Weights of a small transformer language model: 71.1M parameters, LayerNorm before each block.
MLP neurons of a small language model. Each row is named by its layer, matrix (up: input weights) and neuron, and shows model dimensions 512-767. Each number is 128 + 32 x the weight over its row's rms, rounded and kept within 0 to 255. Numbers have three digits each.
A block is one neuron, or neurons of one layer that tend to fire together. After each block is what it responds to, as a language model described it from the Wikipedia text at the highest values.

L2.up7:097131160131156159118106139133116102118117118192096111030157146118151128147149139155185143079111164110128114127121130119155127162166171128123111189112083130111132152073122146140169129082127129117140130122105109149193185108134121168161136137127171114142158121079109119125146103122124107085136176133179186091099170095145100142118183133133091121148115102124179096146144069108114132119124178062121140131130106109146104100129105144083129130140061081107114123121117164138128056126132139140086130166136118167125187146162074169175095122146149134070145118095161123130119174198166137132183137133129120166134130081191132117136135145123084130123038106127123184159144168168097120160120086135169107110151078163150161148105091132143133148103143170151048140130129120148164154155019090
L2.up894:185101154122090093097138140168073106095112132163105082066155105080137096093135192138132158137117195126151103115145117105135184132159149075120123114127118138161121136140123071167142154186138094188135125164116120156164154180128158137128158133080112116112138108135100134176119139103180129111115171122098143158144136164155116158120166127076141118192100145108139110158138095126135108151059129100118127141149094087118115145137175117131116094155137113178118145141112160127184166101133151163163130148093183107136165090084168146189151100124149059081057177147087131089120153125088127108101109166076126146213168120122129122130175133109119083118126125078152119110129191134125129108069096108098103098156116156146129154129157153151167085103040163167067147077102072148128181110129095
L2.up975:124152120052093128136107107123142101162100111138089103075118121138117136156115143208156127163119174148112136061173115101118112121155180123166061178063157104089128146118140156107160156051058144118161142083055095175150151156134129108105121097172128146183140116113147187099109108066129098127074207076140176139163098133093150178170106096104109082134121104086089117109184122090156145140101118126164051135151116165108098130122143095128118162111120145143072150131160189126133135166136064162117119109086104133139157172114097118149136137189127061125057092172138128099117166099117090073108127197108123148161119152123132209141141107167163118092107104146096089109144165134166117162137096152146163178102146132147111124107116157143127173124106118112098180124143109133134142092086148
L2.up1114:175138083104159110123123135117125137106072101119028016082141206084134082140104138080182106138114175158151098065136115078085146139157157104098145187115121178116117078170131153107144175149077105104097124143137179093161153127111109179137101165108132145195168087145171146154133105146074102143150174107128139154156198125122137158149133107090145120140085100118164116117155133119149104129118119124122128154155092129161130135125134122074164125174100118100177129198112200166158138145116102103129121183072078109145122113168122168105146122071127170148084173084117151174119162098168086140119151170111157157086142094147083180142199145167143144177106125166102057127103142123133114124116170083129064162170142139108137078084098144211108139087118142138110125137172137226129161104191139
L2.up1189:159196156130087110132106149113081105140051131174098142127159165103143153145048119156123127112119154105146119112157123112150101122128194161145189105059126142116125125174138155097157092104126150167086130132102146121198081151125174151119102149119104100131168144088110118149165119175105125134132153102122100117108160097080111158146096183136143079202154125161100096133146139137160131165117082131089140121156134115157101161147128160130131202177181130114143097084141210135163161160123102107068180163104185145111208097119111047181160122133160148121153186163125107108129117140154116128168170152118119182151133124126105102116183145124105151113073174120107103091136106115101092149090132176102023143143134138122110103128072118127167136123128076116112121073101096126111190096082113
L2.up1346:104131137154134125123107092114084149123094193091111130131142120092152126145106124082133126092118141150106067141172148114122150078138164125136142155066145110102088076159151130149156076190089142144130102113094094110121127081150151167057133167144151117116112170092164168105160169066131143160132030146097166090165147060141143179145096069151143090149115156120166131110131103138178174133143175118090060062152114149197118142077114167143193135123135145126140089103091100160172110107165134136137112108089072110164197141135133067129179134151141090127145093128170086134119133127154137066158118197142151079132116072122105128050139138146113131095106111121139109074130139133106127081092093092060128162148087174099104130102170179083112152180091093148130145075124125147133135155104095
L2.up1553:101152131082096108165142127165132142097172126188125142102166154134082105082126063116173084154037175120125060093116086163084089148128176134079075147015113119112135104152171164192093105107112128160158133125131132139131119173085166138101096076096094084203168170118110197125129121161121079125095116093150100166150077081043109158145126108081101090112140150115113119102176132119156124153121103133181133136126141106080113179089213132111150105137096145164100147083106130132194148100081093124137137146081114113115215136157133145134173119139114102172145168174112112168094144146165151096108138160174058145116123070085119118132154160165153149162089099057197120154137193117164115129141108170151119130104198166119093154131171172148136110153113150162159165166075134168149112142120118
L2.up1973:119108194182156161094120086150158122181078161137078074088105132120070128111128131067126108153113152169097089102162180157153150088163169154150115111127159160063116126135123172084105140111102111156142110111091173135142161174179062037121127141134109079086105126108074139102091119114085125123087117121142156110165123084181168175179130127114122122143108182148160114142135140152168126097082154178115096133097136148119113139143120131155164139157130114104130191083127135087109096054152073086130122134115112130139189113126125167092168105143091141151146169158139157130110087102101136129131135144109161095151113106142099111150111111127131101115157181178095079071099148118141114136102078138149145185133108145100146146105068185128119144155140080155110160118190096162118138126131131
Description: Article an, years, compass words. Fires on three groups: the article an before a noun (an area, an opportunity); the third digit of years after "20" (20|2|2, 20|1|0s); and North or South before place names (South Korea, North Atlantic).

L6.up1231:099156158091139189111133147124073168178091139105081148092045116127147166091090206076152119077114127109091094114156179133181164097126167100145105131145137171130155159202108231137111140120054139198146142102139132082163114154127157111131131147082101095085118143108126132112070042115131148126147127157150111144163157080099187146050141127168101150119116152137167137154107093095145130132109080123093189084151118137102171131144158131124196124136141132072117080152130191143198129160115131133151095153136098098149147081115171126143140142154083145118124108096148158146170118183128183118140045156115182085115073082104046154114112129109120101100118117085133121113134136111105187116097110135111137139111122154128164128151092115123184140142131188124067106122107089157185110102089105
L6.up2411:096084126081118146083127140103118135129094102130121121135122127133177109105127157155160161174129168101065140143142153168167073083125176106107156197078072114055159150201111160117108122127103126214134088088101088170163122154137112101161154184121160157103114150132105140122106085129141147140083152083090165154082131132164153110124120102127091175107122136115164107091133136167174112112089112098123115083141133134169201126141158134144159130119169113118169114078089120130192180140147044218139135098087139173131151102164087061137125128169134124140164144108102132114128092108116167063213137160178162124178060063100129144077103145168122098091143152130135117104136133127052076080157142099181139098119140147109141145153095192104125146138129217118043128120086079128111110149108111
Description: Article "an" token. The token "an" as the indefinite article or a word-start piece, as in an architect, an English ship, an+grily, Theater an der Wien.

L3.up462:118156066114114096116136131179155113110118101151103070106134180132174145155137139164141128083139074142116179162121117132110140081163068127132129060119123165173153145169145038113154111127109090173073173119130091158121129162131151076157139138188136119090107099139103143081133035101131131190128134161121136112139145126099154117113135166138134166115125187163118116131108056139148180192105087126116156104108131106152144109126148119130142237117166048101110127083107138129087151163129139151146111170078107150136095154085087110155125184166134181125148197098148134130076126118169066139090158168075108096097126108154172122115085087107114085118114128184175173111145124065143158140103098125061129142138110091104153122228134117181152149133127143117142147137115091105147205087147135
L3.up1419:160164160092147106148158115096107102131101152195118141138141159098199090160141235134156125120062184077106128125104113126086099131125156151155155119136126084100127162172167148045128102097111109140138126135107094130167121139054086085143072121140158086154128073119110134110111135135078110129112159028148124123131168148104146129123145114108151133129114147186104151150128112061161146126109062174133106102084141106129160174083150156056091156132113085100148104150165171140123166110128130123079182153083161137169106165130147140082158148201143168111066102071120105104147180127137102149132127141025159085138071162133094163108167089122103107131118134098091129128149141111088081082110178139069141156090111134091123136148084148123154140039109113084038161129118150119100105090111170
L3.up1817:083151153185181119099148159091099118152116161132114121058131153075139120103155129162151142043134134103072127118087098173117137115135138070172159156169128162126112109156125154057135087097132105064075128099119092110154114084085145169115136120152146146082200132114130096103129112124116134131111147105128133070183168142110161151193145112103167146137159157117132115168129090181144170156075098178116137086095137075167061115103133147185140140133100155066166154154088167162128110158149165122111170156139130151119077164125124158126102122154098092081138097079124165124146180121043157189090158147119129135095101104129125096169157098069098095097109161103130145103091122099131125158090083108125140155134139095077157117146125125157169164064048132095137114105114067129189184107176156
L3.up1921:161153154146093164163123099122140120121143076143033067099163129077159092125066124146143145095136135130131131170158162160094147142134121091109087091107151155120139151121177118140182128130166139121178139144125097163136140144108158076108139092129124084156136149126134096055181134127105166147080098087156127075150118069131051112145178071103110112144138154075155100062112149130099149124070141154189189076115118078119119152044137069132086210166147156164093106140144169183097142140189123109130138140103153133143134171083153119090148173146192157144196145097170100113120146177107055168163136144139164143138100061112141129138113147137099103113153138153137196086157153058195138157093140066156103115138125126135059150141110140101185149160143130157189115116146062119149205160133155
Description: Infinitive to before verbs. Fires on "to" and other auxiliaries or negations right before a bare verb, as in need to, decided not to, don't, can sometimes.

L6.up253:133120108179144150111108155099059085077125140122080129098153162135117157182158155109154207098109078179131161104106092121127143095100102104125089089163096141156145130133194094192117093123103154181075093044139110110175129152069144106153151195121134179101160139154119111162118134102148108120034179182134116137186124131091089170158139195082198124116169147134102092070140127156150155142119130129119153076129134054168136159057098145144151125179142192109144045186127128184118049133148136129151137083097169168154100127151104138204083131143151088161114136136092093137127077129112124116109141144119104136083129074174147123208123130120105131115156145097148129101178096144133130169116105142133156120134119117131129106102094145032095139127116115166086112120113135150169146116075081
L6.up659:085139153160165123096131085101075091117168186168079119144106128195152098090142106092160142155147123154059113180155111094113085062136189180144115086097092126177101122071127172143096094059138138172168109135134081134144102146122221130138135191077128145108138098160108060093127082132143115080105170144124138116115152110167099106114126175144143112054127110124085087156128085146088175109140055086136092100145168096096135126130172149104120098150120152144189106175094146148106049136136184192129129142079146153153074142097083059140137173128121147144149092158122084083171118131144093121121142119132064109100134098165163102133088098094123100123135071074166136133141149101091146182103085104112150123113179073053141155135121070123144135152164126113131110161122150145085143142176131
Description: Subject before its verb. Words ending a clause's subject right before its verb, often character names or pronouns in plot summaries, such as Chuck, One, it, to.

L2.up241:147133129180190164113160105114116158137107126137096078168122132159122100200123156125156105109120073086084116116146138119106166106139102138073159109126128134141170149151119094127107119113102119205172165139136133100135094183106121186106176166159200084118120117120089108120188109145171130149108168172125151138176130142056190114164156155100135182092117109146106116179095102196164127143099109190163123123179084141155120130195155118200143135148189094131121126132088141143198129156197128099066126155117135111121121169174109082164126170144110103161150134105183100135159137085147067112157139141113126099121085037153081138071106150117164148133079107134122121077120136098121095126127085105129133124155154145156171121178064126144120156114023151128150153108143125157115177082075134
L2.up658:130132087098103203108165075097123122081137096078089084101107140128128166163186156095157112145137071095132179084092096119110091102130100118099148139097170184140156109115124169142155134168123186134060127072120126160156109122170127123132099062129178094165130132089135111131131125074093071150147192177157162106107127154120100132115147172147132149102126140107152122105118116177189181153094121161162102117102104079086209142159160190188144157165126109184123166171096177158032069095199081153129099115140139122120136108054136076139108152148192119142126156109148088124105147107187089105156128193091088172162089058135100143122135095126041118104113120172096123163147169089115199108131081109064114172142173154135120078150211136094070095063143123147149086093156113135137147157090111
L2.up721:098058081159155111092171116142126095111081123090126090090141153149144107179192182065165141093129116191136122083090101117105133093141094132155134116130177153118102118181187158104158124107133192189083143151055073189103140178121138107031117162111164216125203147093081105094152113119128109136175152127149141127186143100103161111169171162087113136120132083115096137097116072136159151127138134171157091082143158111192145166090136165081124119143162073152112129145085149177123127144112145133135109156111109131187115086097092116089076126119100105132174147140112058081088124098127099083112149207151173069157106100199124043115133118068084144113062067150191151141132160098126115100073042103133164118143193105131170153138150149152128194131119156108117139115140149109102125114131096
L2.up1054:065110098148179128047123147145106120142104160061125099066151156165137083146170123136172102125113096157095173092135174140133166126115133112157084107086115109139147115146215115146129073092133178114097128090154138187139156128116143173103127123161166107157130115063161145088120136103109066098080180159119125110125190154126102148158118091147098159099110146087108152102150130125157109129100102162096091000123138110140124146070134078121108166144181118176120149162100135159065172132125162186101130159111135106110143110156135132187095174170135109120082186151068143112145124126179097153115116145103092118141124147157113113122127152122113157042093085132168114128152122105155158111056132111089122110154143126149122090113098156133185160123160114087075102145141133108136184062101115
L2.up1208:067116144148149151143151128216100095103057139169131109133094139103110141199145129110165116117070111097151094101144174133118153067179127121182099138126147135034086161132176139107079111135145149142105132106139124146166151076161103119160124085170119157133132113112112139072112084127112131136116114133149092085154078127137152227107158135094092085135146067085131109195186136103137121151166152130137095125176152095206143052119177064093106172111131103121108136072123163100133131124196098127060168224105135136125158147087090080144089168131119129120140084121076147153119164117170115120146205131080085083176114133121180132063138114137077130142092083143088156114135169202090103182132067125126124147132135119104146162102112123161126148127172115151135124121146182163129104078136165
L2.up1301:134100106111112161097098175085089083158141145120141100138157139166160120120080095067167125103066152147137115116175070143119151097139116112160139153105100165108136099149148076106173093103096150172149158105140090172131137120169163127137152097115140045104116113149146177109165126147115111155093139080136121098101104078110118176174139141147106089103170096123135110034129153190218126132101102155083061122176130104170105080191169146168094088159129144114114089132145132125174153107146215121118080107112194109142111095107081137099080097195114140176161123168188133148123159154176085089167186153103122117113100089111112052082116114128153188057090149171157083105085120101119091138155135158143166169184110134083095133100137159137069101146122059143111072140113081119119115100112137
L2.up2361:093056127138186169118171160146110077134079143116106069072108111084142055142130109133151159137090182183171148178139105149117120143139116206090098152101156166089165155162154092151161082107106136130124101111091137153181117174107104071135055161113111151097144142124153158110161103082094149158172121149133105148146084146089120120177161162053141086157169101167144115136120135135153131109065126080046112103118116059115158116130148125109180161142163074151144091139086165123143124114179105134105132132114085169161151134158019062106109114111158138169185161102175085067136159165151104105088116144110133140141121099090086113062185109113103141096059121098186139115064142136154152193096108139098181154113163097089143183147108098067103176113102124156107031071166142172091137202129121
L2.up2560:141097134156162167128191160125064127034114099146107103052100123103175106149217108123138131089108157144115159129126096119085108155116070092130109160153094095163105149167140105036127136136129147124109126124077105185114103189152188122138159158147173125070107115104154103109131137169168144168129156135129154073115177085037113111157145170126174162158132132115196125128115077092144159123117120084149049125156121090118166147144090126128103095154117061158123081142122162141121164139117196175202121166140149159174154100099127146084151169092081147102178132096058094125102182165134092115111144118146128115180014166110102085128099095095096139116084107164141124113143159168091140113114088072162111151162186133149196184108135093130125132131113136174141138137104107120145108117138189
Description: Pre-verb auxiliary slot. Fires on words sitting just before a bare verb, mostly infinitive "to" after seem, claim, appear, rumoured, plus n't, not, would, does, as in doesn't know, seemed to be, did not recognize.

L3.up86:124157155193144170156137150186085165133134154132098106117134118141149118100150153119151133077123153086155164086109139120098135131100114190150159118142166120118132135118126145107188141087115161119089160159172106171154090145118152129132103110083161111120170098122112150092115120120091072136111148113129153071178166165152134122159092141137148100163102128090138114132112018182152117119138163102126153103120169084080114144124112115113158153137086078135094135117110133103107121070199145070091092110088157143192136137154115152156190132123127086188172146146105121138109153110102210132137121112130105112122159134192106133093097146168111105164083146126079118177160172178121085141123108115195157125135117067093161164128089084105152133126116148116088172111165104131112122151095121
L3.up737:082146188072151170096129130122152168157079138122089127142139103108131096128155104110154182089089183160083156104130092162129128118159188089105125166117176124161103191141107091133095142131104123201144116084186154120140181136079102145136140105135127102116218196093155105126123082162101131175147200104133105101198135155099141180130119126140134123165119143119130130115118140097154172150163100083150124164121122075126124049117158107106128140140128125066071112160156155098151127156115077155149179122100158043124136157183154118158179179143147112094091098113165144098121167144137142106075131115162112117118160062116097095094196105187137075145103149183070150121188167131143131122158035166146140108096135029061182138150176112131160105136131133114119122090184135108146167120099139
L3.up1229:091142178104209115093124083131087173088070092147092065100127190176116130134140115161133148043134131121116106127149079179089138139123154164100117084131199107086084143126110122135096129061104135103125080122145083044153106127118148144121162151067126101101125148173146137132142107088168150088133163069158137103146140081107153143118132075073072153139148107103144119126133118131121148075129167151140145116074154087105147131149111095127149161152114098183103086137158141109154145121126086121180189176062183095182104113101141175130174129196161136170153131120073121101087184135066168155153167158147149163108021105130075128141101128150100158110089148150132142120137143117143158160131114144124086133054151134128149096163121133113116177125154105091092192107103159205153136162106113
L3.up2399:108159112138119168123149151120134138117157126096069097099144116118173063103125141118158138113119115170108132096181105157114088125155124106154119092137154120076141116168118152111146168152117082143127108074128184206115076165105087159081109093121136133172065140067111109086138123138100091178152146095109125165151068131153108123127101127171082148182155146054100101102137162133127144136158110148124117117151168112156166090090118184134128101205161106157113167187093137133133098102120147175142143134128139090144164164134086150223160134135123169139198099106150055123065163162111153096135140149114182090121109054126077136115093128146070146150148092112097128050122135134103125113133112066116128159128092130107119209152158150138131170149127108127108123130132034155086189137114053
Description: Indefinite article "an". Mostly the article "an" opening a noun phrase after verbs or prepositions (as an assistant, reached an agreement), plus occasional "one", "1", "more", "of".